MLP neurons of a small language model. Each row is named by its layer, matrix (gate and up: input weights) and neuron, and shows model dimensions 32-159. Each number is 128 + 24 x the weight over its row's rms, rounded and kept within 0 to 255. A neuron's up and down rows have the sign that makes its largest values positive.
Before each neuron's rows, "fires in" lists the words (lower case) most often at its 100 highest values on Wikipedia text that the model never trained on.

fires in: "the", "good", "west", "green"
L5.gate708 [152 129 128 119  90 111 143 165 175 108 164 135 105 134 139  79 156 163 140 161 118 147 147 126 101 171 105 145  96  97 135  97 106 109 105 119 127  83 140 122 108 116 102 122 102 112 134 111 139 140 137 138 119 107 151 131 142 151 161 114 136 165 101 143 128 167 118  84 116 124 112 167  80 110 147  99 114 151 128 136  63 119 127 135 167 181 104 127  71 166  94 157 156 120 157 144 123 141 149 142 159 132 179 123 127  96 121 124 139 154 157 163 131 114 176 130  87 114 126 112 122 146 174 117 129 155 109 117]
L5.up708 [131 116 113  80 126 155 115 137 149 142 115  92 143 102 114 128 128 140 131 101 180 128  98  90 121 112 129 162 111 147 146 134 166 127 127 151 105 106 115 117 155 139 139 122 116 161 159  92 146 106 100 131 125 122 148 151 124 124 139 112  93  82 110 109 135 134 155 111 158 132 159 122 143 115 119  82 116 123  84 104  88 126 153 110 144  88 125 132 117  88  88 110 146 117 155  86 147  69  90 121 168 120  88 146 113 138 136 159 116 128 145 152 130 142 125 177 100 185 139 119 142 162 205  89 117 151 100 140]

fires in: "as", "played", "asian", "comedy"
L5.gate363 [111 107 125 129 120 100 137 113 139 128 170 114 148 126 168 123 129 107 125 111 145 131 125 130  98 159 123 119 125 152 145 152 124 140 117  94 150 135 140 133  91 122 113 116 113 103 182  55  91 156 165 131 111  75 101 143  96  91 107 160 110 122 130  93 130 138 149 162 163 172 152 175 125 165 158 142  98 143 167 138  82 132 139 120 120 143 132 121 106 106 120 119 138 143 134 146 148 124 159 143 135  96 168 138 126 116 103  88 115 124 102 184 125 123  85 111 117 129 138 155 130 146  69 143 143 123  90 122]
L5.up363 [142 120 113  88 134 123 141  97 130 143 191  81 143 115 158 109 144 122 138 141  96 128 142  88 139 126 111 170 131 114 137 179  93 137 177 118 122 100 103 101 120 130 134 159 153 111 166 100  80 120 116 100 124  91 100  87 164 119  81 111 134 117 170 128 150 153 168 127 115 145 117 148 110 137 107 129 153  90 172 151 109 148 129 125 130 168 109 100 140 147  71 111 102 129 122 160 139 153 107 116 125 149 124 157 175 111 107 111 135  87 111 145 117 118 130 132 143 124 121 137 136 140 107 100 131 143 117 113]

fires in: "a", "for", "the", "to", "following"
L4.gate718 [113 166 150 156 131  90 135 124 125 136  88 141 129 172 111 139 110 108 139 128 149 161 121  99 133 120 131 108 133 134 103 143 125 104 104 130 103 127 135 155 110 139 136  92 131 135 125 110 109 135 139 162 142 102 124 140 103 120 127 112 116  99 104  44  92 113 105 137 115 157 110 132 154 129 142 134 117 148  97 133 131 119 164 115 146 158 113  95 127  90 148 159  81 164 134 140  96 131 152 142 158 145 121 122 134 161 149 103 152 155 164 131 191 156 109 130  98 112 117 129 123  80 156  74 156 162 115 133]
L4.up718 [122 113 158 107 130  89 158 148 113  94 107 118  78 138 107 165 151 150 150 133 136 120 166  90 151 124  92 142  82 130 125 174 120 109 135 149 108 127 103 179 144 145 105 116 118 111 105  90 122 146 150 128 104 160 141 110 123 124 162 174 124 113 111  82 144 144  99 145 151 141 146 122 166  87 109 126 113 129 133 144 153 139 116 106 137 124 132 154  91 140 132 207 125 109 149 102 132 131  88 152 119 104 121 152 129 127  84 140 165 130 141 113 122  92 132 132 155 153 123 171 107 141 147 137 145 150 188 117]

fires in: "an", "species", "special", "general", "genes"
L2.gate783 [100 122 163 119 154 112 140 158 143 135 128 116 107 168 100 135 110 123 123 153 167  77  82 110  79 126 112 139 135 118 134 180  82 101 110 151 120 141  97 139 132 136 146 149 151 164  97 129 141 147  94 105 145 126 124 127 116 147 121 115 159 128 159  97 120  87  95 114 129 125 117 117 121 115 115 162 140 129 130 124 153  91 106 108 124  99 101 132 109 137 138 130 120 135 163 157 101 117 159 159 126 121 156 136 124 146 144 141 151 126 164 170 174 138 137 103  98 111 144 103 108 120 135 129 137 113 141 102]
L2.up783 [114 121 140 155  92 151 146 141 131 101 144 121 106 101 109 122 125  90 145 165 135  87  98 176  90 135 152 141 142 126  97 129 139 155 134 118 134 160 122 112 152 128 126 127 130 168  79 126 130 110 104 112 145  99 107 158 104 103 138 112  98  91  82 127 136 155  89 115 116 104 139 117 115 136  86 163  91 183  59  95 125 105 146 135 144 119 137 123 156 147 141  97 117 131 103 130 124 127 142 167 149 142 168  59 135 114 143  96 129 121 123 143 139 138 118 129  94 134 138 102 154 148 120 157  99 158 130 114]

fires in: "former", "old", "appointed", "future", "america", "formerly"
L2.gate819 [164 209 115 162 127 106 106  92 132 122 119 184  98 155 123  91 163  88 142 147 130 152 115  83 127 136 127  96  95 118 122  92 111 157 161  88 100 126  96 138 109 135 141 109  98 138  98 151 135 119 133 124 131 130 122 121  92 154 141 132 118 121 114 117  95 101 146 143  93 141 137 148 126 120 161 139 115 108 130 128  95 134  87 169 150  90 143 135 116 152 116 158 145 112 151 145 117 117 101 152 120 127 134  91 103 133 116 125 123 181 116  98 129 100 167  84 158 130 129 167 131  82 110 147 130 116 150 116]
L2.up819 [ 93 136 131 156 105 154 103 180 138 138 153 136 143 108 140 120 145  93 109 148 131 118 116 135 120 109 153 113 110 124 149 127 148 118 162 153 168 113 128 102 158 132 114 112  73 103 171 186 136 117 155 142 108 116  66 122  97 140 149 135  91 151 134 121 140 125 166 146 130 127 134 118 132 138  97  96 139 149 131 135 118 115  94 162 137 132 139 132 120 187 120 106 130 133 106  98 147 115 115 136 161 164 131 151  80 130 114 139 156 157 133 108 109 156 128 125 137 110 143 120 114 146 128 154 119 161 169 112]

fires in: "s", "his", "to"
L5.gate23 [155 109 137 135 138 133 148 155  99 122  98 108 147 128 112  94 154 139 116 134 138 155 145 145 102 163 197 152 196 125  94 141 115 141 112 147 123  68 105 112 151 123 122 122 113  90 139 122  92 118 154 130 108 139 127 107 173 100 187 153 151 109 133 128 115 102 100 127 158 125 129 133 145 161 121 127 158 143 109 108 113 118 136 142 146 128 140 150 135 103 167 146 115  80 119 148  90 116 181 128 138 133 129 105 111 123 119  90 117 145 141 109 126  91 108  92 166 143 126 150 131  80 126 123 151 109  96 123]
L5.up23 [130 165 145 148 107 123 121 133 132 105 125 138 122 144 150  96 129 147 104 103  82 155 137 113 137 105 101  93 130  99 140 125 145 141 140 142 100 134  91 145 146 139 100 126  93 107 146 122  96 161  88 149 176 132 128 149 131 150 101 153  71 144 141 133 114 145 114 119  89 149 138 149 130 168 141  87 117 125 153 132 117 135 106 119 142 156 119 164 123 148 135 158 121 136 142 143 161 116 156  70 154  92 138 113 153 130 107 133 159 162 128 125  55 127 133 111 124 129 202 137 133 115  81 168 157 132 135 157]

fires in: "with", "joined", "judge"
L2.gate782 [129 141 100 174 160 153 118 104 175 144 149 132 147 116  93  93 124 126  99 102 124 160 146 117 159 145  91 140 114 127 138 166 169 107 125 183 112  78 140 135 122  96 132  85 160 129 135 110 118 109 141  94 139 115 133 166 155 134 157  88 100 124  96  89 117 150 118 130 151 185  89 147 140  89 159 142 119 166 114 152 116 113 113 168 136 110 120 142 113 135 138 141 104 157 133 145 137 120 162  80  93 125 175 101 165 137 144 159 138 156  95 142 130  83 122 141 148 111 109 126 133 143 147 149 120 127 115 131]
L2.up782 [143 126 122 139 144 112 123 120 151 124 158 124 142  97 129 123  92  98 108 153 145 132 113 103 169 165 118  88 118 160 150 103 108  87 150 116 158 124 123 156 133 120 146 143 127 135 177 121 105 137 141 142 140 136 111 102 122 117  86 106 123 131 148  71 124 112 140 125 123 158 109 151 166 121 186 137 128  84 140 133 182 123 118 133 105 172 138 120 142 171 114 140 157 166 141 128  89 109  90  76 137 124 160  93  99  94 121 146 110  97 117 153 145 137 135 114 134 129 138 152 161 110 115 151 119 118 158 125]

fires in: "to", "according", "called", "awarded", "in", "that"
L4.gate122 [123 128 136 143 170  83 158 140 113  79 141  96 165 124 119 148 144  90 184 124 143 144 132  96 152 148 171 124 111  99  78 168 133 151 100 177 134 123 110 134 152 170 121 128  44 119  74 136 119  99 126 131 109 110 138 101 114 127 150 160 107 116 105  98 109 130 142 118 131 113 122 161 148  99 140 141 134 125 107 102 105 130  97 117 174 119 135  91 119 159 117 138 128 131 139 117 111  96  97  92 122 115 128 137 124 146 102 159  94 142 121 133 139 110 128 111 116 126 147 130  89  96 163 124 139 142 108 130]
L4.up122 [103 123 130 169 145 134 114 139 126 152 128 117 121 130 152 160 124 154 141 140 117 147 152 134 189 120 145 145 140 111  90 124 132 115 117 118 139 145 144 162 100 115 114 126 126 149 146 140 136 139 137 104 120 160  90 126 138 149 160 118 123 109 119 125 103 118 128 155  76  95 155 107 125  87 172 140 115 130 134 139 118 141  83  64 148 131 172 136 172 121 126 128 155 115 140 128 115 130 121 130 118 129 167 111 165 120 150 154 105 145 109  92 156 140 142 136 134  67 110  83 181 160 142  90 121 123 142 110]

fires in: "he", "com"
L5.gate120 [ 85 140 119 146 106 127  96 140 130 134 143 116  99 121 125 144  91 137 144  85 113 156 118 108 103 136 177 157 123 114 122  90 137 114 103 103 122  93 126 163 132 156 140 130 144 116 150 131 126 128  94 132 138 144 135 147 140 101 129  84 118 110  76 101 181 134 131 157 153 142 128 145 152 124 152 109  75 141 143 122 146  90 111 113 152 171 118 132 119 151 149 134 157 118 116 126 121 127 150 102 116 143 101 153 132 154 144 146 100 117 159 104 100 139 116 136  90  84 109  94 162 160 127 112 102  93 151  95]
L5.up120 [144  90  98 143 143 186 121 124 113 191 150  98 113 142 148 136 129 142 121 141 125  95 129 159 133 184 165 172 142 152 120 119 107 102 123 137 140  96 129 140 112 148 114 148 124 145 125 144 140 130 160 145 146 157 115 120 128 126 164 125 176 110 145 104 115  95 147 142 111  87 124 149 118 182 133 115 149  97 126 102 122 105 113 151 176 111 111 144 143 140 130 140 115 137 129 129  92 129 143 110 118 141 110 110 107 114  97 104 136  73  77 127 114 111 150 127 163  92 144 163 103 137  90 154 153  96 125 136]

fires in: "india", "australia", "france", "canada", "european", "europe"
L2.gate354 [159 121  86 135 136  94 145 127 145 102 133 125  99 145 101 163 140 164 152 157 154 103 159 153 109 122 123  97 171 141  93 138  82 147 182  83  89 143 106 168 133 163 119 135 108  98 129 117 119 136 136  72 120 110 151 108 144 131 129 127 115 122 179 127 171 172 103 156 132 134 140 136  88 118 155 145 106 134  96 128 144 117 106 108 144 168 117 126 135 139 153 128 108 129 154 137 163  93 153 144 114 115 114 162 118 104 150 117 141  99 151 127 103 129 126 137 155 134 123 158 118 129  95 111 124  99 110 145]
L2.up354 [ 95 115 151 158 108 150 108 132 160 114 107 118 110 145  98 171  96 111 148 121  99 111 170 110  77 101 112  99 128 152  83 143 139 119 141 116  92 138 121 134 164 119 131 118 130 142 122 104 136 155 142 109 115 124 145 107  74 102 161 117 128 130 146 107 165 138 123 105 188 114 146 137 153 125 157 120 129  97 119 133 117 109 187 121 122 156 107 167 157 137 146 135 139 136 104 118 158 112 143 120 147 135 119 131 120  97 139 164 141 130 134  86 115 160 108 126 125 106 153 176  97  99 155 119 105 123 160 122]

fires in: "and", "david", "joe", "bethune", "robinson"
L4.gate187 [134 143 148 121 108 118 116 109 109 161  86 109 119 129 112 154 134 206  88 136 115 167 113 163 105 150  97 152 193 160 140 133 121 147 163 145 125 133 146 131  96  86 136 119 127 123 155 113 128 162 120 150 193 106 124 139 115 113 110 133 141 135 147 132 153 124  79 104 159 191 154 145 104 112 113 178 109 127 114 131 106 151 136 127 108 126 131 140 141 148 134 140 145 111 158 114  91 109 131 119 124 107  95 123 133 129 120 102 101 148 105 129 177 103 114 123 111 121  89 156 109 150 118 169 156 149 143 134]
L4.up187 [113 136 156 120 167 149 147 150 134  84  98  84 132 131  91 115  96 155  89  99 119 158  78 146  91 116 149 118 129 124 131 180 138 149 123 111 114 158 128 119 127 161  80 138 149 164 115 124 102  99 154 104 145  84 149 134 170 130 140 115 148 153 144 146 149 137 147 141 135 144 144 134  84 116 156  99 143 132 140 117 175 142 129 128 161  93 121 123  90 162 126 158 127 125 124 131  83 109 128 144 101 111 176  68  87 164 165  90 111 145 102 101 100 110 127 160 137 116 169 119 177 140  88 111 158 145 110 125]

fires in: "1", "2", "8", "9", "4"
L2.gate241 [159 145 153 135 155 141 155 140 129 160 152 109 125 115 187 153  91 137 118 160 126 124  99 152  94 126 116 117 132 143 106 111 103 130 126 154 171 148  75 125 108 107  99 124 132 147 127 136 147 132 112 115 155 146 125 116 131 169 166  77 145 156 114 149 127 146 117 156  93 125 162 162  75 167 159 139 104 124 153 122  94 145 111  69  82 120 121 165 110 170  82 115 147 141 118 106 112  95  81 117  96 145 159 110 108  91 165 131 142 111 140  89 138 143 114 144 117 134 108 132  91 148 135 171 107 142  95 136]
L2.up241 [116 167 105 132 147  82 161 108 137 141 124  92 133 128 158 136 135 110 171 141 164 151 111 153 104 145 122  98 143 173 101 120 139 103  89 143 122 137 105 159 116 131  99 185 156 147 166 143 122 148 117 102 170 144 131 119 128 112 108  78 125  96 130 130 122 103 130 136  97 116 151 131 109 156 137  97 128 124  95 131  73 128 131 101 161 128 147 152 130 128 135 155 113 119  81 141 131 111 118 150  92 144 107 137 132 160 172 121  81 122 111 109 133 142 157 128 141 146 164 133 110 126 130 125 120 115  85 143]

fires in: "place", "year", "day", "rock", "player", "playstation"
L2.gate275 [130 143 103 148 135 103 111  72 137  92 114 100 111 113 195 128 143 145 139 106 135 112 127  58 120  69 117  88 115 112 124 115 111  96 127 111 137 112 119 163  96 133 111 124 133 138 153 149 119 127 157 128 118 132 136 138 123 161 101 120 128 121 103 153 116  86 106 127 166 165 120  99 150  58 142 116 136 161 108 119 134 132 104 153 119 125  82 135  92 120 167 129 111 161  88 151 121 136 132 111 160 181 159 114 145 191 149 124 120 130 133 146 146  88 114 129 107 169 106 128  96 100 107  93 133 123 175 111]
L2.up275 [116 131 115 142 116 142 134 133 136 118 145 118 140 150 162 114 126 127 144 134 113 113 108 107 134 105 133 108 144 124 110 142 151 134 122 140 139 123 117 151 146 128  52 125 182 127  94 121 105 105 180 143  98 168 128 182  79 147 100  97 135  99  81 135  83 109 136  93 156 123 153 104 155  97 137 130  91 158 123 158 148 137 108 119 123 127 126  89 110  88 137 169 164 117 138 152 146 117 136  96 152 115 195 119 143 118 103 106 163 126 151 154 137 111 146  77 114 107 120 103 113 126 118 112 134 177 143 115]

fires in: "company", "companies", "now", "financial", "footballer", "composed"
L2.gate380 [ 84 105 109 122 126 167 164 138 140 126 118 141 145 129 125 119 115 141  94 148 118 143  84 108 165 110 157 144 123 111 146  95 138 129 121 154  85 130 121 129 155 124 110 151  97 128 133  75  75 125 155 101 147 125 143 107 157 141  74 135  97 107 111 136 154 123 165 144 154 116 117 113  98 127 141 100 121 111  98 186 147 152 157 116 156 148  82  91 133 141 145  86 140 122 135 135 172 110 114 161 122 109 132 145 102 155 157  74 135 167 131 149  83 155 112 141  80 147 144 152 149 180 119 148 126 148  98 107]
L2.up380 [156  93 112 147 130 142 142 108 139 124 120 100 104 163 120 165 103 137 146 130 113 133 160  95 196 143  81 137 162 143 152  76 131 149 135 151 144 169 136 136 110 161 145 135 148 117  78 147 137 114  75 127 128 148  83  92 107 118 110 102 152 109 120 120 104 150 149 134 144 165 163 168 155 108 129 165 150 116 145 117 118  86 128 102  98 111 111 120 128 100  95 128 106 156  92 117 133 101 142 171 120 112 146 132 131 143 122 125  97 106 129 108 115 146 151 164 133 113 117 149 194 138  73  99 136 132 150 141]

fires in: "released", "republican", "albums", "charlie"
L2.gate258 [185 164 120 143 101 119 166 119 156 120  79 116 110  94  91 129 141 147 154 163 148 155 152 129 117 121  68 126 133 119 141 141 135 114 136 154 149 126 175 108 133  94 107 145 118 155 120 138 124 146 141 104 135 125 135 136 104 160 106 127 147 107  97 112 119 134 150 150  83 171 151 131 147 123 143 150  93 130 121 113 134 143 130  71 118 119 166 163 144 110 162 121 119 130 165  67 109 129 112 140 153 165 121 140 156 133 104 152 165 106 131 108 137 138 129 116 107  98 127  98 148 117 132 146 112 123 114 111]
L2.up258 [143 187 109 112  92 189 146 120 151 133 117 163 100 127 124 106 141 139 183 115 149 133 159 135 137 172 144 112 101 186 109 125 156 121 102 125 140 128 181 137 159 101 136 125 137 105 177 153 138 128 130 129 138 138 136  83 118 106 160 109 146 155 149  93 165 121 145 141 163 143 120  77 137  90 135 131 127 115 104 129 105 152 168 122 111 136 157 126 131 102 139 128 142 112 121 121 150 143 116 109 120 104  66  86 167 141 116 149 132 109 106 140 114  68 175 125 119 109 119 116 129 129 157 137 119 107  95 135]

fires in: "john", "williams", "william", "johnson", "kentucky", "jack"
L2.gate518 [ 89 137 108 156 114 175 112 153 125 119 105 126 146 170 131 131 119 144 119 103 153  74 120  97 140 148 119 118  99 147 120  72 111 133 135 119 111 124 107 139 131 158  68 155 136 116 100 141 114 130 151 105 108 117 118 141 175 112  94 129 149 122 109 105 170 129 112 133 114  98 160 104 172 122  88 130 181 126 109 142 124 131 159 134 123 171 138  95 103 145 160 136 155  67 125 133 122 175 110  98 132 174 160 113 121 151  96 114 119 116 105 146 170 129  87 151 152 135 108 165 122 117 142 115  91 153 150 167]
L2.up518 [ 99  98 156 146 141 142  87 142 155 112 162 100 117 111 106 132 141 149 109 101 115 157 162  99 137 144 132 104 132 111 114 191  85 176 104 141  87  97 125 148 150  95 114 135 125 142 166 153 133 139 109 116  88 175 138 146 127 111 162  61  85 171 113 151 147 137 123 165 164 118 136 128 133 168  96 144 156 157 152 165 119 123 116 185 139 139 127 111 111 111 143 160 132 107 154 130  93 141 104 149 140 108 148 131 111 115 155 140 117 109 145 118 124 122 115 115  92 106  89 120  98  75 137  85 138 166 101 177]

fires in: "series", "line", "version", "brand", "format", "market"
L5.gate342 [115 120 122 168 177 138 129 142 126 120 156 114 102 176 158 122 126 119 154 144 131 123 113 151  49 105 121 118 142 139 142 120 129 121 113 133  93 102 125 138 100 169 158 121 120 176 126 129 144  89 144 175 129 142 110  95 128 101 152 131 152  88 135 151 125 123  91 201 121 119 170 136 150 128 135 113 132 115 147  44 164 118 131 131 156 122 176 154 150 136 134 102  87 113 125 153 147 101 126 147 147  92 135 126 132 146  58  96 150 157 128 137 125  95 136 145 110 147 103  92 141 171 130 106 142 128 169 121]
L5.up342 [149 150  89 167 117 129 140 124 110 123 120 109  86 134 163 176 148 111 111 122 133  53 133 139 125 110 129 155 104 128 108  89 106 131 133 128 127 128  92 137 109 109 136 129 137 130 131 106 132 119 120 137 138  78 163  87 173  77 140  94  98 169 141  95 159 118  67 144 125 102  96 148 138 124 148 101 124 150 154 109 145  89 110 118 110 123 123 163 121 122 171 166 121 124 173 118 120 135 166 122 152 149 137 144 107 131  83 142 121 134  90 136 125  80 121  93 149 111 172 128 176 147 152 198 153 111 193 160]

fires in: "she", "he", "they", "you", "local", "it"
L4.gate852 [135 134 167 138 156 100 142 117 100 153 154 102 122 117 141 130 102 101 138 123 127 142 157 159 167 168 134 156 110 116 104 163  86  90 144 125 161 129 110 146 185 143 141 107 155 104 139 146 130 157 132 133 129 156 142 119 115 102 120  98  95 140  94  88 144 140 162 124 114 135 139 138 150 127 139 132 139 101 159  96 136 129 145 126 166  70 132 134 125 150 133 148 121 138 125  77 126 145 125  99 124 104 145 116  93 141  78 116 106 110 129 129 135 131 115 106 113  81 101 147 160 117 128 126  87 145 124 137]
L4.up852 [143 151 104 131 120 121 101 134 131 150 149 102 113 108 141 148 110 142 106 146  96 101 153 137 162 123 121 155 143 132 156 128 148 105 118 153 158 130 120 113  96 129 137 153 113 100 163 111 106  88 131 164 123 100 128 130 172 141 161  79  91 125  92 166 155 136 120 146 101 150 113 109 124  91 106 136 107 143 130 153 128 157  88  93 163 144 144 126 107 109 146 153 157 154 122 118 119 139 111 136 131 119 139 112  96 138 115 103 109 151  97 164 116 125 195 134 108 129 102 142 138 115  90 110 155 152 101 139]

fires in: "while", "when", "if", "where"
L4.gate856 [114 140 127 148 137 127 170 125 132 131 142 161 129 106 142 102 148 112 164 134 113 106 154 130 124 175 139 117  63 123 127 117 116 104 117 117 148 127 112 143  92 134 134 101 107  95 135 129 128 124  85 117 141 112 119 109  98 126 108 102 118  75  85 130 110 105 101 128 126 166 170 157 130 122 138 107 140 125  97 158 126 130 163 132 107 122 132 133 140 122  83 159 123 133  99 132 104 202 146 132 110 161 134  72  96 150 144 126  59 128 126 137 111  94 159 134  96  62 131 182 167 115 133 171 122 103 129 153]
L4.up856 [179  62 131 123 149 137 140 106 136 108 165 145 130  89 118 142 126 107 106 134 113 122 151 137 153 140 103 128 130 156 105 165  92 113 160 106 129 142 163  94 156 131 147  89 132 134 150  78 132 175 159 136 120 140 104  90  97 120 127  91 109 142 121 153 118 148 101  98 149  98  79 112 127 137 133 136 158 106 133 115 150 139 112 129 131 122 138 145 132  99  96 141 104 146 100  93 122 122 133 159 109  91 137  98 130 188 144 126 121 145 102 109 123 168 150 115 161  71 165 149 122 146 164 100  91 111 112  97]

fires in: "an", "late"
L2.gate4 [129 147 154 151 126 123 160 122 124 128 143 127  67 100 128  96 131 122 104 135 118  94 122  89 148 158  98 129 124 117 116 157 121  99  82 140 129 119 140 103 100 103 173 174 134 153 128 128 150  79 129 118 116  97  81 154 121  93 192 137 115 100 157  98 113 142 100 124 100 178 151  99 135 124 127 129 106 129 148 112 114 162  81 145 123 113 129 130 153 178 157  93  99 110 150 136 130  86 107 122 134 147 153 120 138 163 117 177 156 132 137 156 116 117  90 150  92 145 124 161 121 115 153 170 164 159 132  92]
L2.up4 [141 153 114 150 143 127 165 154 171  96 152 101 114 131 116 135 126 124 159 125 124 122 139 147 108 144 119 123 114 119 110 135 148 153 137 101 162 138 146 149 124 109 116 134  88 148 141 116 181 109 115 113 148 124  99 159 126 126 150 114 113  93 173 147 147 131 113 125  96 137 134  91 119 128 154  91  76 120 162 117 154 129  91 102  74  87 130 182 123 145 126 138 103 112 168 121 143 156 128 143  91 167 119 121 106 127 134 136  74 141 189  90 122 116 128 159  76 116 122  91 140 131 119 129 148 178 136 139]